MLP neurons of a small language model. Each row is named by its layer, matrix (up: input weights; down: output weights) and neuron, and shows model dimensions 32-223. Each number is 500 + 40 x the weight over its row's rms, rounded and kept within 0 to 999. Numbers have three digits each.
After each neuron's rows, "fires on" lists the tokens most often at its 100 highest values on Wikipedia text that the model never trained on.

L7.up282:412493458493509443453446502542519439547506477508533551528551571529563506458499536520463592506529558541535518553429560552441482540478542534506472429463509500526507477482536485496553443504454504451469499436530504459512558523578512484508534450448570462469498497515494467445537519479533532526462517493538516468551457461467536488553462555497535470485550504450536503477521506486465553409516480445505491494550488490457505490495517452521556509481533544491519537462556426438487512471449469497558496537496476483495470473533428540504520450382433415451580521503477410495464518495490467595
L7.down282:590468512519423493500543503504501589426577450542502567451516496518499521523532535490485467505438437510431536442517464494607574483575497481515543474550491474471508470505509422497473434514534449571440472481520487461422493481461422496531472541508507562493562517438500457504484547512557539505517528543497463472530504574498514457446521515560521458490423527524554478489518522459515505452522451469488503470523450529572562501522495541489448456571422477563509513501473463513554491560493479492464506508540528543512488457564470483512488471500537542576503446494508557519497524483559473431
fires on: "it", "ough", "t", "ak", "und", "ver"

L8.up435:464460497492479494485503504515499503490521478463534576487542557435521537443460576425426521566522463534500442455519466465530516468497470466507519517476497531471492428493542505535474501533538456549473527479509494468481507512531558490460564444568542535396492507462479481460478539535448592549508512466478511459507485514503492499489510538494537545485473506484490469519590597529458461532496465515549518478483486536492525449486452495559449500512445444527493607471518524512501484464519474499476537521537463439579470499517454489553423434471543562439487511523459488524544545508509443554
L8.down435:486545484499519477524492487511494458446432462494474431447518529577417497563497494489480512398487519522578480469459541581450484473455494527526564477456513470550532506445462561512562477475534542504470502488561444452600472467507471461557462442472511457577489484462487520504511459425559454521571512456444534527507511492484490508506485457494554450544519514588510503489436450580577528518488502430548462565480488463522459467461523597495548549410574507498531433543565603525523535463517494478565496512529505524444513490446495479490562575484447498515463503516512496480516461473517488541
fires on: "n", "ed", "m", "un", "de"

L5.up434:486588474518526507425503529547477470497452552522508513575549577467481468528527414504510488481533470524512493544536480510484408507518445577464506477586480512470496576483472472552469496562483526529480463544509514582505463542377490400577458522483591495488466489593470456508517496560476434529491485518492457541509473474476549516540471504467508494515508441459453501555580533504496500497515529463406482497527420534477515507457497499524501598442557459553484469537477535502450501505507496501524503477541582503518595566502486470499459516436475565516500439471557503552512479495532479505
L5.down434:468522526431483480493451551558502380490484464523547627517485577442449490498551409495486499510562546521454515518513486485406501434555514499427423548489475483462496545571533506536476459551525564509486481492458559532518531523494511469569488545562589509533497420514505548583481479498443433536448561517521469499510500501495497507514527553514471460527510438497533506546554518496458458594545454415439424497449479467474534481475461477518540531453488463452504495549502491502460497504531442526465435560514439447534530523529466485433531437514504494480513498502569456410489458456516479528
fires on: " is", " a", ")", " was", " an"

L7.up379:472583504473440501507516495457478463478493516490519478574505539533504473541491535525526474518542504457493489566547528523485444561508551547495495530573503516479531508515535448538548488491445525527470490478513502473454483468502463448517472583440468452427541460505522463492533522453543510394507434431559472469446461555418564449473469509489471535491493505507464520495472527500495559484412480560448525532480431500531511439536458556457502452433485433457476446458433507509521586445430517490549502536534453568561587476503537483552427542468516545466515515489503425555486477487494432513
L7.down379:439503456500573505485483556427557445494516499602502507498442487438447548497461475531536526429494451491547483508517505364503510585488548509484446530553465478495453570522516456518537436449505589458468438494461511520472493478516582550479560563522506491483500477443494471497492451494521512550557504511493472514459496563489584547487506459472473517491561493494507554461447447513451464469502514524481551426494487538549515501435443520488447481486476519512512482516480517521483468512525492517496453550484511502526528514500472525556474440497508453500533601475472444494511480452499458510
fires on: "n", "N", "ver", "an"

L5.up267:507467520518525418495423472531454430524499509474524507495493525517500502536508482497528509499501523479451517514471484493491516514522528463464542467513506549503519498521538481478502508507564462486464527449445515475422457545515449471482533504509605456496523500491456427466482564447507461433557495469550543573458482533527478492461511522429563480481459441509476437550532532492494564449554410506487468507608511494460498533591497478571475544520469514444503497445513483481448504502506376475579416459536542470496537533525485567387500488478451518464591536407386507492487513559496528506
L5.down267:493530530495497485514486451498424502476466444508476451470511474400502517432475504488488515447489467521499431465488516497504534576588497548555507490488536501527449497531481515462500516501493462497515460568544480543478497469472570496448560562458529518546522571550509475486498539569424481485485576567484484466545587442573527490475494517487547489556529592503489467415569555478456556510478478488528540613467493501545552483484483498461472503509421468519471519575497531572511563497566449548463528529495499478551560562515420476527522520413449540515485483489489455545502521482549421485
fires on: "w", "tro", "er", "cur", "di", "co"

L3.up231:439570484446505524535508502440522495447494483520498558510512559474459529537473555504450543565627507497395525515521476528510398460494503624496499507499526557455492521497540458482464495503555492470497520561512435566500477473506509514490470585541545481490486539529533507529492496439473508532515433431559509458452546559518515477486507534441456522547493465466449521493495575503472495537545527490486517476437442457510505537500514481502458516545529526464481533481495444473517484559480508434489450486448445538462557513541510559557417501492522485463510498464470400507451525495523464552
L3.down231:449543547561543486507492489533492482496533467540450519512560503486473543490478520502437561524506444495372517502559437479434473512498506518442486510449515482491457520522479498442486533480481557486452472547568549558470498418560559439480458545497493534498551578453519526483505469426516509495538449463506457479505525522516577479494515510438470434481545482502463452446518562506482541524475476576469539433435445451573564545500413519447548436437467569493527469461493506528556514552478476508461488527406498565477490504531523506568528471479495464485518530494479451429477493480519553491
fires on: "n", "on"

L5.up330:522495495533481493540455551529470507494481497496545562512511472559438527510536478499532488471502475395513426579487489532489478501516492485489543450512493518517497483481450453512567517549486482564547528477505512500457499527517529551499554521523568441518566436487547554460458577416494524487385503464503454435520561466499493519514517490365447537575544389451475489530531480541448464401529477557536505494577435530474521456432440498538495493501488423472499528489534401527562476516539495487543551477519493468503491458513512483482533526464468473470504507510461507488507440468464475486
L5.down330:528448479527535520400510569450505516484518491468444430491574484581457485425494502469442506479467525548567478503414519497536510491524494492454509483481583472472493562543549480463527556477484461481421512480599442488568568538539504456493514542600497473505495520496490481484457478523533489418468539459480455536569514528450494543458532547552511441477524479412562462450455484503559421497574441549503490458474392441508501508560517510475508489476550486522449536489559417548540541502591455490542459537525499512571471497486541454520480517450550506497501559477534542517531450528491454514
fires on: "p", "ly", " met", " that", "ce", "duc"

L9.up127:448512506512545495516465434511485552490445451492546493531551472540517475482486478493504461506477487450478560544524520512565463541550496497502523453531428459518490553511592478520526463485491456513525503591479500524505466506571418368415484450450524486489522481496548476492564470520515465468445520518514500534438474449530568519485505499490548537482474509435573504475578555561500544482418463546464502553512471500506527510480526463554582517483501464531435533530486546505472465513515394453553515580482490505512502478516558526418508488501534447520473508516493516504505497452469530506
L9.down127:449481508544479511496469451460531388621504488489469516460541522536484534492469532550488472466504472534526452485444491509505471460531496568498491508474556523492493535498517465543479557528488524532476520564488536504570519451479518567547544543502468498491537546524459471540505480527482498555486522487455485449455550533479507518567556500536461530486483507517552458548475418535462455529524579507505468501485558458487186456513527538461470468467488519497567543482519504452520521505524549536515481499548529490493433544458502461565486528460489547502509503523467502503569437515498538538
fires on: " |", ":", "ad", "ed", " tr"

L7.up477:535463502536500475500558581519502546560476539473539500527457447592543471458546502454443479505456488434504506572463466474446461535479556551550484527558504531476471472465486516497505485524499429515529546471409445489531489498531516494475445510489548458484556482474471407474506594523440475536511469493558485560561455492504519580431521515466500490543530436524538484596484489522482494514463479528509528487536557547513497516462491485560482501520528421453425505604507511473430499526431457517444425465513457550480527558436465495443464502529510432460478463571512516526530466454560547507
L7.down477:545432492508561418472558606413422482509549500480459542514486468443457506494477487503479521471463530481503496539535483432572536549471482539517499475500476521512520487459561509496493504567557484502442509441514432494532490502473563508509480417495436593534484474493550452510415563541576515467490525456544470539553442509507480510403454489485524517478477560505488452517536500519514493554483495444522495500488531549543472505475450409505540474457493431498570506557485488517523438515515457516486546478453473565485531514470472498481532488453425541488563481482493517455507567434441522496
fires on: " fa", "ma", " pa", " Ma", " Pa", " Fa"

L6.up10:474569530562491487504501538458553536514487507494574557526534485501402553457433478503556465560497501522484486548488511531459482509541507541537526490465476498515477508513531479488524566470457562502504429484551531530578476508500489485419577494493448460526419564443483522510513515478533483567397442545463446442515503414513537512401509493540439500550549478421503491491488482488464496482590511485482520529467552467424524467501474435505489472500587457457510490538577444446509539562465438460548553486496487452533528496453489508480442511502435455447517508509526586558494543517523473531
L6.down10:540497553459540485524384493610472538573443484431494531489529475512537480470410469482471413506423578587585511491507459563511554399426481498496536521467521470474512502563511505458460485468445507466532513508495497492504520544471446489481531489412518474476445525526443515537481556453474469478541490528527508553457491447481473536544477502553528501502542505487591506590471546491470481570515419519488453502513508583495500439472502543482501545441447564522492496511533520512524487473467553456544504502504457536517455538572545497485544556466514545525504495453517459512467431499493494452
fires on: "it", "re", " out", "ide", "il"

L7.up407:504550499503472560527461483565469544542459474479486501483583503492541506495515445490480478533479545511512467548454506566453465494459533552511528531428444539543567450555568486511536455510523444507520465527525517440440510512485483485468513560475539511501495455493582451476489472488545509450498507423513487535503525510575489559484542546485509461532493426486553523558520505543489538574364424535459509461614569497517499488608483520534557492513445459456448579502521516523514496576449455459481489569507492531475476520508480483533411468426492464457476537527461509542445501442492495483
L7.down407:451553578507466490587547434527441523514547537466506578491524469385501454468504440507478465502512560484524585511495534471486515464511507523427481470482572481457460494399477506547417477538476580518449474546519506535521479427548523472487511514516499526525509487500559500440460536468522504476430540518501529510554544564436494476493542603486514436479474483483526505512504487504528478540526567532554477500469446538494492497549489453454497594525514520490516510523453532501444491601508549448479506427476492572455485467510480484509471463561506467556554523355483522443577494473523520494
fires on: " with", " won", "ing", "a", " win", " in"

L7.up428:495457498542475565475574666448476475547511556477481422565473526473545464525464482492435538481525519480434504483484436534529486514457511513463518546473516487488461476468489447521520544498574443489525541536524532478476491496458472538541521556517558435494543562471522528488487525442457530547547568524426498505529486524607457520464498505471481523534410441513436556548504444476493567504499509523508451501574484562433484529504443443525548484558491471536452502386457471448554502543508451515472505526530554532479510561537474521514545451430413470459559481546512473528536518484453474506
L7.down428:520446499505490507496471426467471462528572627547485558434512493496436549535564502513498576552501491500573542521506509515494484486478552550458409470527497511464490481510466508485432606516461415526464529518509490571525562456448516474519535424515516556575541436504452492527481485473549501502498436485527482464517447534511552460429465540518506455434466518518439448514493459474517434535486465511541463444516475499497571480537562552477437545534490521445507544484495505532475476402502502519480505475485485517517434538484472456485538453471543530492472545485437477499447516447504505579
fires on: "s", "fe", "be", "ni", "n", "na"

L3.up401:529505519414443562590481583512461529493463516459494542480561455523471549487453537439489486502491484505458484565466470507473484548493540501486558447507507510489488476551545449571433419498508469569567432452497503447528529502394506518490524523586487508490557572465570440471518486495547513527478521500553567618487515506491508543514462546494523527447456528471477516540472491463463560485521487488507505568460523555494524515547454601436481536450486488581542509525561417471473466563478507545485592501533505503485573584475521512490442556512550494424535482461468489466513505476453503471
L3.down401:459498445436520533504448511482472570497514499479504540467544430543480515441548461506508500519474521426483467559528518534519524532472480527513577533516479458421562517587429526508502438461457421486509510496450377495488472528536512509518448454418461407515473513489551476503559488455570458459516462505517466528503496465491466593453506547467582466442499500494498585446455460524494535465521483478549499448456596510487536532502506499534510548548538553483513515506522538442513524514526494534555554456413458528523513505463517463475503514519495495484424494484488532506537557535528545417
fires on: "ea", " Sea", " States", " water", " species"

L9.up98:519536469550472519528488495542453481514472498475546543518533410518431470473464451475481575486420526492489507552486474489492519607441478526477411506518443513471440522530600419522469467473388472523486488548486534516469501497532451479474471557487529510513512472498567474503513481501512564531506493489610555528517535400576525440502519450501487516524448476486501492563492543535472514539457513497472487452565588477478525531526512501475501494547510463547442537507537397475522461489502481483474540555495501535546480531402438456521498443467513471522543516496415520474546421461522510504
L9.down98:518526433524528542522496516476436448518520515533477500409474448535552519482513526458487520492444529530409544531519461372522489462537463525455507443496492463462587474543429486473466548567562470510527496544541443537557506555471508518470535504524475521489507441475501488542552447554520535507494497489510543486483595525502457544624523558499448522432455534461492554531535420551499409508509519530502447450520469484498485489504499487512529505532526539499499489487517477402535543530497528534532508414488527483479436494532448514479543528480502473474485470490479465491457513513460578523
fires on: ":", "n", "ed", " of"

L6.up164:540498522449546595556444456491538561527466468487543428499536469440548592484492462485483489538485483496497450513477472454536472423514519593529507528551476589539452482517500547555502482539501464430472476514524497537477573486428504482479500554475524505472489489484590494539539561560522527467562452454508522570472520399468497555483495540508490529517430394409499546523495505511503576494428453404408463489528474537428517473532526513495509596520464501496438510445472469538485502483462464497477469466507481475478509537501498492389532581514595548456531539453474513487422431494525510516
L6.down164:493476514529492446465510457523500463534550572473460488525499429494516494522592507532506511482453400429499530537388506470490484469483479476493525520442514472478447520502534504486433490529492458583491518501496426507532521521537503509468529523379459436560450561382513525437463532486519482533521499509548497458477493574516532493514588487415478476378484500475503545457488478548514513528470480506550534472441476498544452510475556581522530470531529524576453530519471567519515519467502439441530457563494510555521504476522439519488459523523567543484522525526493522500479521474558490442
fires on: " record", "ct", "ing", " to", "tic", " with"

L8.up164:519471560477405525541433505476478514531531488494479465468538485538383518514472490503511591507515486464530440494572504503486354556486447528475521425587492477454569561492512406519494480423461465465544470467529443527477541527479417497537488467503494451556483568538512449502476537493522488522513579522606443532498461547535475487473491543515545486478524543519512553484497477482520501584452462461494493477476457527411508490484525550507549491421530428530486472519486541505433607514534515487485535494467485455514464466559476484597515479474449511473517425529519483520512520519503489499
L8.down164:573504526474493457511487481452594493502535503487474519437483468438481469487484522470496504522513500436550516495507448478583578535498492519469521551475538473549443457501590530486508438467402478491458546447491459549567413480523539504474521557529498481483524539513446467441492538461474452511509450474466487506557431565549506475468502547599465492487459504460529528533462508387575498512526479393526535430535513471488470458491441489555471499534563532494492521431476503575505521537472543454532538522504576521507563544515531488514458519546456473513601498474497466426534484528486425418
fires on: "th", "t", "ver", "or", "d", "us"

L7.up437:472478444525497507518462506561457467503525464443533588502523542476565511498486529495420555529538479480485438485517456447566528503495475463491444529481556472476493441517497490480553436513510462447441452549520500475486507539538499539452501435575591515522479508485546570422496536433487470483459534429546510522512498568566509514541504519477515552527467453490458532465500462499468526500450532502521522483502525467531517490474460504533504589524514491479472555450524416481462460522496444585532533520462503449502486476561415497592423516408492416445557546508412550509578488503506506546
L7.down437:531423489446463454472445491538488537436530495517540479501469520504478500450507531482523502520529584443537471621494503487498474542517491419560503512509469512563394464477522478531542529532442459539511505454548453484479440514531529530450500557469507465485457450557508561527560501494491471500566538436505501504509408481498483435456464467485460584497484514567485568487502480502392456507508511569501554474479584546567506514490465504578501546447583521525532479522497590535538519507515472487481417503533516492474525524437472519547469481499553529473549491498527501536478458491485515477
fires on: " de", "on", "un", "n", "–"

L8.up339:496466452508508589530541553540552510448526447427552449568602447518457537483461532499515506561467538491475430474498484583459490451513503572492498542497502454434520451488471462508497468472552459475534483536499516481466520545472430521503472452500433499478511531477520557485549534569522515517510534522481464550465571477534552556528497459527525513534477512503517503511495541520512494537500502520501462453518549519557467515479465465489526527411497546550462519546500508501433477540490465457534539510612476511507463502577544502554492526527449516464523489572451509527472480520435517507
L8.down339:535441514498464512480483517498508545410488533528498469526460457490499577476505437542509486538451538468535488530482470531478449460483544442496579537477454516560511445463461493464468472491467539514533567549406449495508522469521486590435493493557512593502507487512514545527424476553451546545502507541466465443517515428479487501482435568568559443545481513526488485445478515501518483540500435473527493535540530542485226554524531499458512508493514482480524491462542547535484529611497520530524494529516505478520449480488511544469525490513461508495494498513531546485519427455463577455
fires on: " do", "ute", " no", "ine", "la", "re"

L5.up435:456533513509466575528458516559622439521543496488502444571567485510564520469548509523435458524493523486525538473422540523551412454484487503517496418515499469511536491531497516579547470494497459537560404472498468503446522526472549440480482520521472485511516469471513493523506544478508568488481524458468500481483507483470602561476492541465502466486458420482569564564511464506489525414435499471504436488563528529470509482518486508524465499528488428477515557441493511495476556457465476556563469447527541501491442508494487517443491557486530471400536554533423541522512578471536518494
L5.down435:547520494478571514488452485503564540526439490493524484400541495541499592522504425494472512464554502481514513566488548470465476538479481500495490539463483496409390506470495494532407398478460509451462512530436540493460510544562526445490480522456508492518556493466533517496500468567479485456455480493534499523440480476424533464489467496464593476496556509510524554548480527498522453534517455502508459551517525484508513499501537544480439539559493535507557514560582527523427452408512452484518473506454504540538523420498488516546482537446503525436544528478456494481553508350575527486
fires on: "ing", " with", " of", "\"", "ting", "fer"

L8.up338:402606560487522502530511475568428523548429570475519552504501535518456582496455487480469486526479518491479519531572576502536408536564496531536464448475490554554443518474491447546473462441446518464504506492458510545477425494521498507431524554560518491529499514505544505509489520493516558488481508503512485445523521458536527531514465452510499465471489431496525442577495493532482504547485551501459457490535468525412537545484477553519544512548495425514425508409434433526512494513478523494514495524529484457573471511590524497507510458449476504525470433528517484482499520473488514536
L8.down338:420511485602551442462515481514505472521521518547458514477520468549439554446503591484486525527544467557483515567435516522470535493554510489479424494472539515443480476462518446539498557454449496488565508459516490539540443405524499501531513514526499443510530481577509512505574473556538591498456514509548520399527530475515491594502446515473452477473560499477544411505476457539484491471508490538505464529438490528537560502492451502484508517465501492521524543484565539485453472472533541486452466537550569467501443489467551506483544529467482500511437478531504473527523439478455640630
fires on: "n", " in", " of", ":", "tern"

L3.up480:480551470490528498555448522526567524508457456443615549496546583485491503484446528473510451491540489536452477439559511492477466536471577452507528471456501514506592550492471449481548424499465465480507472390554507532438441505435515504478519572521465491455480489535573480505472484503486523563481459508498580540444449478477482488512502637541493533474553515466497540466501493456415586452526524516473492495424531499482517510476461485403515484581516478464510552562460475533520514469500511482523497511446450440517528479530507526498516506457528439498568488527524518516537534500437488525
L3.down480:491491550462476461473486584423504469449481441552567478568462511497407506531397473487506530474551492545585545539548517488472416507478469471399582530497500550579551506501519487463460494503508536480555473389497521471468554486517522479520550417498531468519579572470558475496512440502511562520493514473491521449512457560469492530565484451485482516455525532454483487545454544492534541510493515552548439482504494513564542496543514483496504393500543517503538487556498498521519428447467502517596496619454514561441533506532570533526497489512512550498506482461503520488460526478495489537
fires on: "gin", "í", " vote", "č", "gg"

L7.up380:460484557470514480484473521535478468584506465443530553564476434491469505509413580501460542478521460448500514563511461476521485558567510473583465509517492501492523472526505530476460507519447517555472425485470474511477522529425529482471426556455496544541520468477513464524514554480488533464526447430482448575503416457501500533493546432464511593556463507505540479456548442482468463493500492481534504493524547510453529511533460521569506526563470472491485492455467442513597538476494482468503492464441582502477493476504496603378556512586527419449435549531565511523579461433508515495
L7.down380:373435452484534541510471448549486535423441588490533482527540560507436481507477506505531503535469497584459548421438537575488509511512493469485512563450522460508507553474442494600510465459532569527535413516591512532503569480528471534559507439421405421504450462517520492460530568458479456510487532488487516477500461568476511452529524482518586551514493539523508584452553462492485501490498476524484507518473476538568466455497511458504485545488498533444529460527438571460425460564463491488517544551546524511488541481489481536524499536510507486477536548458441507520523518517506487447
fires on: " to", "chi", " Bu", " and", " of", " or"

L6.up178:505479502435473489591447563525485563483437446515495517482459527470515562517537482504412517457444486478522484559469502552494429560522498561518535490569473536522561441517498469510455449485541460530550473457574485500544500511482518440487556525469517521425561485526499489534481451527410475513465546543505515535491495519489511565533531446490524484494365523505458490517565508498495496436528538500508562536494486527530506530422496499472446511505500401496494483522514465525449466519509497555532588465486479538502432530486475458480553517455514446492481544499458466488533472420571503482
L6.down178:534512502534482520417522494500531500495504533470541476472536502579491440461561511516538535473409531528503528458511352502492508531552522497493387508513560442544523436522537554502518437390488577430505566459543443494581481492571527534495443465426476472492460506578538463552498533491539480480536506486525424470473490468581491483512515490499445516508531460454513483485483427532513483461484470476607527472538502432506511560495536454505503501555534543546442501487484440450535549521585511495482432475462485496525445529497472477445537501453548507498498492528535478490523526556450436549
fires on: "s", " States", "us", " species", " ", "ies"

L5.up25:450472554531483438510560587454488507474539553506490505512433486474482520557510454453430441482518457509484508539536468508540483519444464575496508564549436535426518447480486476527493501469513536542514435496466499540469411488458469503526458503481561461494473467490556482522611506528402492544488491400493507516502499506455517557509512535526497516473522457454452487516562512494516494527543481479479492557556502590518524453464483534463508481575507453559482465545596525495475478507489504525498520488516538533551540515509425487490470529502487450477456477527478452521479504438597477475
L5.down25:551592539490494481411438516526502509502503501477528462487560570442509570426545497512475475413454554482539493459437582450479480564512492507450480546394516509549526577517513496514515437477596488452464496511535537447494431502553490449451567486517488432527534448556511556519528461542481449538462527463510532524458471493521502480507476562491488427511488523462510436542421554526437500488542493481457562457483463418547491557518559488477556522485472407470563522506513518519569457488598468514434501523547474496438436536505496464503540473523453499436525485431536518532460503456530550457
fires on: "s", " a", " an", "es"

L7.up210:434572614524471546524473473452550492540450543481494507583502510529532552483504541474457524507580444432513544523512494517547438494516483498488532468543447502506534487528497509490507510508499479462449512462481508508541564498435496473471501481513478476547548539512527404493507549568539549405414519482483448554502527494496463509461528447458528511594448435489485515519544484497511461536496474518542456509481461534390513464568511488547469507545490489469428506493528575515560543535511484485566517426480527455481500507467490419499514527565485463506438515543516513476511513468542486456
L7.down210:420458499521531463522500484510502519529524520543463556547500567471465511513558518434470548511459461502535413489513451553509536442544541567514456520538516433534499529549468425481504462419446512439483461556445549506509484430516538527495428458467441519518505500471560514489515488522495527461494536433531486504515508503547509471489496485544457597512499491551501509476466555514456492521438491524500465449540573510504453449468504427574504405597499509559518513468431550512538550444479550478475515487453493543491538481550499482533491504532512449534523494510588606499526575549548429511
fires on: " to", " and", " C", " the", " Th", " United"

L3.up230:499492513527523486504426559531558489478522455422573452542501472535510570469526572504489494518484506509459420555449460482513457478530550530541573440538537513436557570522455473515526488534506473491507473410535533532531496570516437492471521478449566479464498535530578502528476497491543462530425505504585505497557500511530489509379515530462485596487489476479530491451502471449486486448452453529501467449478556513469532539468473529463478496497531526487473465455486450531531516542533489577465542492538505469484508548539495563449543549503429428512513503468479455478474494497542507528
L3.down230:563534519548461474481490509484499467507428481506531592514423575541469428468459481483488549561521434499501543485464548540525528459537506495474514445499528537513490553504518530461460493484510453437501538528526460481502549464454541498503514457509479456506558485558510498472547462483601490527488453503540427546487466531511465523470496501466462486499471467512537464448425591506497461500536522480600497529421415547505533460453486474499489546441486460476509572511487458504537513483562460620464522477506470488548399484542577538499523541558500493542559515350533496503478493504526470513
fires on: "ly", "us", " that", " though", "ally"

L3.up483:539567518417483502530507481586464436498496528416454510575522440487488499572415588492535541490501559458466502521452546473458502501525511466470492438474482450465511436467508536490481445509505493482506477529542464461517571577483463473498485519543523516514548543559568523471478529595535550521511500435550504592482449503515489482494499542454547488469393540521443500500552511477472520472471511521477504505500513556535540480522482556463524559464463497452527489510422542502505495604531389513494456512467475498522520511552505505542503485439405472486532460541431508499466468494591498503
L3.down483:472445527543482449534520506541519535464487539501508532483523490463513479500523474470476506552426602513444486386486532556427461458452546481542510465517528511433435433450538487482449515552496511504496499451484496506537536487553496474514461410537442526523541539515416582493425527521538547458582515541489460488552500507531491457434498502546510446510441454445487461518548507487511534399536513526542511534432563515464532493433535516501510566456486479467492573455474464475357466455491474424478509488543498542479555502493514517524499454529480487530539517470547505530571517523557492443
fires on: " fa", " same", " full", "fa", " law", "ir"

L5.up173:449579487500496630490489411437508554518449498425460457532579451559485479492415501497498558481571535463530488516460540493479524494496451527466482525464578566508430490483494441480509492526534486447586497567485525545512540462485461515469474517494491517517514573506544510550527494495485510470498498479463562572450452462455530492504520474458496537550479483444535557456533526520519488482539493485489542442545362461505483530483532503494566531435522428490470492489513480441400547530481468410531571540506477506537520517472525460521488464500575502485524470485491586496498440503478440533
L5.down173:453529490531518493435527512601512509480514417516429512485478494447565477463461483497476503436440494559562497494506539529472525484568475507529505531482537465503489499525507524541474552443497524459447548422541504511533473483588540458448501579450471545501503517427497515499526547464565545452559436447554518467509503509469545503538494506465529491498518547473522574484472568495546454467419541460501592461477464539536537544492538525486494507501379493561541537461436547462572511569527489511467481526465491489489477504499512399515546482484468543529537547507505440507520484470452603518
fires on: "ran", "en", "ing", " in", "n", "ning"

L3.up387:498482545443477521579478495577437505523485489460479475452480508578541504499432471498508526533433494498511525522497517551417499474436493508471534416482520534484565487523470524545528455455487532505584456493480463503519542612403477544540535456520534474525456547473563542417534501446534566483510569471555525514454509471502518441543497502499487498484452530500446544476459434483479523493539542496527490492441435540511506481515452579427525514447534536484502519476552519426461468583426584545493521472515483468487530532470491524523446526538502489444597531556479416534501434559465432515
L3.down387:518499479429490469508493486486418470438552546530460488493513462417424515390494422511462557472577482572550529457398524512573454544514558565498508449525442448526513520546510468550439459538467429496511490474531437556564514544596492501502460500448461442495508507490497539506513473493538501531508479484581484471532486526508502564498495497532529608522527450513511526583466466493556442474492481477535530488509448437458494489492500543543543583535529427483567508567467522549506511437542473537528475496444477475472485508427446451502470488461541496551477483452540482543553502427509519507
fires on: "son", "dge", "h", "ley", "ney", "ee"

L8.up138:501531534534521517488529495561451558488483519371518535620516467598430504539507473541476549510512474521442475533523479491525475530446446521485483440551464488416550516431471471518493502474535487517563521562479497495568450528485503488456481481467490457485584483553504493527518434526542481513431566496540422476529458467498547540524460482508493479450469439511477485591467537471508506532544482485513499404515566497554511521491451503508440490450613508481454463511519528484508445581508488505496480509521538514541450541511486508520485523497350494548494483526472446553487453512518513498
L8.down138:507536492574531537495489534478479566452414521518519506542506493489440579488455553506493492551504434558458495531477493496532493464466500471436484509479484528527483522450495507505523439568403505522484560486485510520530490442475529483520418462536422511549494462532445490521534477533551502516482509524489462509491599468492473492479437546492460468438516543563488420485498548489547451539485473515580493479524485566454471507448504484507526443448518518494503493498437507528529492466531459479509470591518494498491550504540536554550522464544530514405496479515561457552487493448475563449
fires on: " no", " do", "o", "ra", "no", " No"

L8.up97:467574482568489434519545516551518451577493442459474492516531527509476447535479497529517554545469529517431484438513524484546551492485478457492478521553468481505474473453453419512409520522452519535486434597555552551464475518507497464513554543523504500530543507568416482521523571493482476476522531542548540557493559525511494539451517571489456482503487475492511509564495578501457502584552447499488421476522537484519514480494498482479470492506534489553493475432479498472538516588427401467528505458480558444530485427514505523508519486469543370462551505481508545517533523504463495592
L8.down97:516470513561491506522484596491470530503464544478534568476542457461460545434492493503524415494513512493544516488415499574490538466531480537443467519460550533511519536510479540455512511514474529452555646514516581413525479475561479606465485480503501516480510469458492465481468510543526468530506505485514485527524516525534492545547466483516496527515481469520512386489469414484584500512573465515495475568521579460489571476456500513455511459385504477407555515516607467487437466523533489464546522481483519489532504517465540467446523546473454487523409525455488492485497491500466511440
fires on: "s", "it", "n", "in"

L8.up352:486513452500516469528484594553556518481489417485506581523572532521499502443481474485468557507462485538503498524400499520509493450499517553544530555553519525476406497540493478517418463455490435505436527561565469432532501528497541481504462548533497558441454586551479495486539544500501441444516532459501519522501457508488496449479561534562574538531522480475457439517507549476488528422591458494441466524510536468463543514498492445470556557562517541573455452515482422556473551585500515535525517463561447448535496505537467461498466496472436419482511484530517511476483501470519518539
L8.down352:509423482547518495480569579420507527519486388530530540477578562471513457474567483492486437508552523544519466453526514502583510495459490463426433527461502512496459466471509511488462457536522484433521447478514568426493517488517504607505448468493462554418452520480505507577528591521512450586508459515523511522423516574469511455473437589441433472412454453542560472511519449499446514496543445407483489469476499495500542523515476468423443497514548528606521542522473486515577506478475473555482522525534510526498498498526523503431469541479510536552494513521558527535536493513493538436
fires on: "it", "re", "le", "ite", "ine", "in"